{"n_layer": 8, "head_dim": 64, "norm_eps": 1e-06, "bias": "none", "extras": ["capped logits"], "init_std_qkv": 0.0361, "init_std_up": 0.0361, "schedule": "wsd", "decay_fraction": 0.554, "final_lr_fraction": 0.1, "batch_tokens": 65536, "doc_mask": true, "train_tokens": 508200000, "steps": 7755}
MLP neurons of a small language model. Each row is named by its layer, matrix (up: input weights) and neuron, and shows model dimensions 64-159. Each number is 50 + 12 x the weight over its row's rms, rounded and kept within 0 to 99.
After each neuron's rows, "fires in" lists the words (lower case) most often at its 100 highest values on Wikipedia text that the model never trained on.

L2.up940:40 91 40 53 50 57 60 45 50 56 47 49 29 53 44 59 67 35 44 51 78 60 52 40 41 41 48 38 52 59 57 49 44 64 35 73 52 32 53 42 72 40 43 34 57 61 44 51 70 45 42 60 77 45 52 70 55 56 47 32 53 50 43 39 42 62 51 46 57 40 48 48 57 50 44 60 52 52 36 52 36 79 58 48 59 48 45 48 22 28 37 41 62 84 66 21
fires in: "was", "is", "released", "had", "would"

L2.up30:33 32 42 57 48 30 40 50 50 49 56 56 42 71 36 45 56 55 53 49 50 42 45 49 42 50 41 38 67 33 52 58 45 56 57 46 36 33 33 58 53 54 41 67 71 76 57 43 47 52 59 43 62 42 56 63 38 65 53 33 51 40 51 41 48 37 52 54 63 35 55 49 74 59 60 61 48 55 46 26 55 31 44 55 59 59 49 34 43 44 50 39 51 43 57 51
fires in: "his", "as", "in", "with"

L2.up248:48 50 72 37 48 45 60 47 70 64 42 80 34 49 54 38 58 57 36 56 34 61 57 67 44 46 42 49 25 50 29 42 62 44 62 38 59 33 23 56 48 42 46 59 53 39 65 49 50 36 46 62 45 44 51 57 56 49 45 63 56 50 37 51 51 41 37 70 65 61 27 53 37 45 51 42 56 48 41 61 51 35 44 59 57 64 41 76 52 61 47 40 36 49 25 48
fires in: "many", "several", "few", "most", "of"

L2.up842:39 70 51 51 59 40 52 33 60 52 26 61 41 40 48 25 52 29 58 48 40 53 50 55 63 62 35 54 44 50 57 35 48 52 26 42 45 45 66 60 36 30 37 46 68 77 40 42 66 44 70 49 63 49 33 61 57 64 50 62 36 35 40 39 62 29 53 55 51 48 56 58 62 80 50 65 47 39 41 54 39 27 65 58 54 46 46 43 33 49 35 51 64 66 50 32
fires in: "the", "that", "many", "these", "are", "several"

L2.up336:54 40 46 37 36 54 24 55 60 45 46 45 39 66 54 65 50 44 41 43 55 78 44 64 44 43 39 66 65 29 56 64 49 26 50 51 65 46 65 65 33 62 45 47 53 40 41 53 50 36 36 59 64 47 47 45 71 33 51 62 56 51 47 48 83 38 60 70 53 34 51 72 51 49 49 47 62 41 55 79 74 50 40 52 73 35 50 52 54 57 40 34 43 55 49 47
fires in: "was", "is", "location"

L2.up1208:65 72 65 50 37 28 52 41 37 29 32 60 43 48 48 37 49 45 49 39 42 32 30 63 67 33 46 55 54 72 66 39 27 48 61 78 41 52 57 48 65 42 43 34 50 70 41 65 77 50 63 28 75 48 45 69 55 47 38 50 47 48 31 50 33 42 40 50 79 34 42 51 60 51 66 55 54 66 47 57 63 50 65 61 45 62 65 49 29 43 62 60 47 49 52 36
fires in: "born", "in", "according", "along", "on"

L2.up152:78 66 33 50 33 43 30 71 74 38 46 55 67 39 53 55 63 49 58 27 50 44 45 34 33 47 75 47 55 55 53 46 47 44 43 43 46 44 65 42 31 46 52 45 64 80 41 35 56 59 61 49 63 59 36 51 46 57 41 58 55 53 40 59 42 46 45 55 33 25 69 37 38 46 56 50 25 53 52 41 43 64 57 41 14 36 54 46 61 53 43 43 61 46 51 67
fires in: "in", "for", "while"

L2.up1131:50 47 59 49 39 44 38 50 43 49 32 36 39 45 61 53 50 35 49 45 63 56 64 54 47 39 43 52 57 49 39 56 65 46 46 51 41 50 40 45 65 62 54 48 64 46 55 52 44 42 57 54 34 55 40 72 17 41 48 60 69 50 40 54 56 47 50 45 40 62 44 53 30 55 58 58 50 38 40 55 55 42 56 51 56 53 30 47 72 47 42 76 42 70 62 31
fires in: "is", "are", "or", "and", "one", "consisted"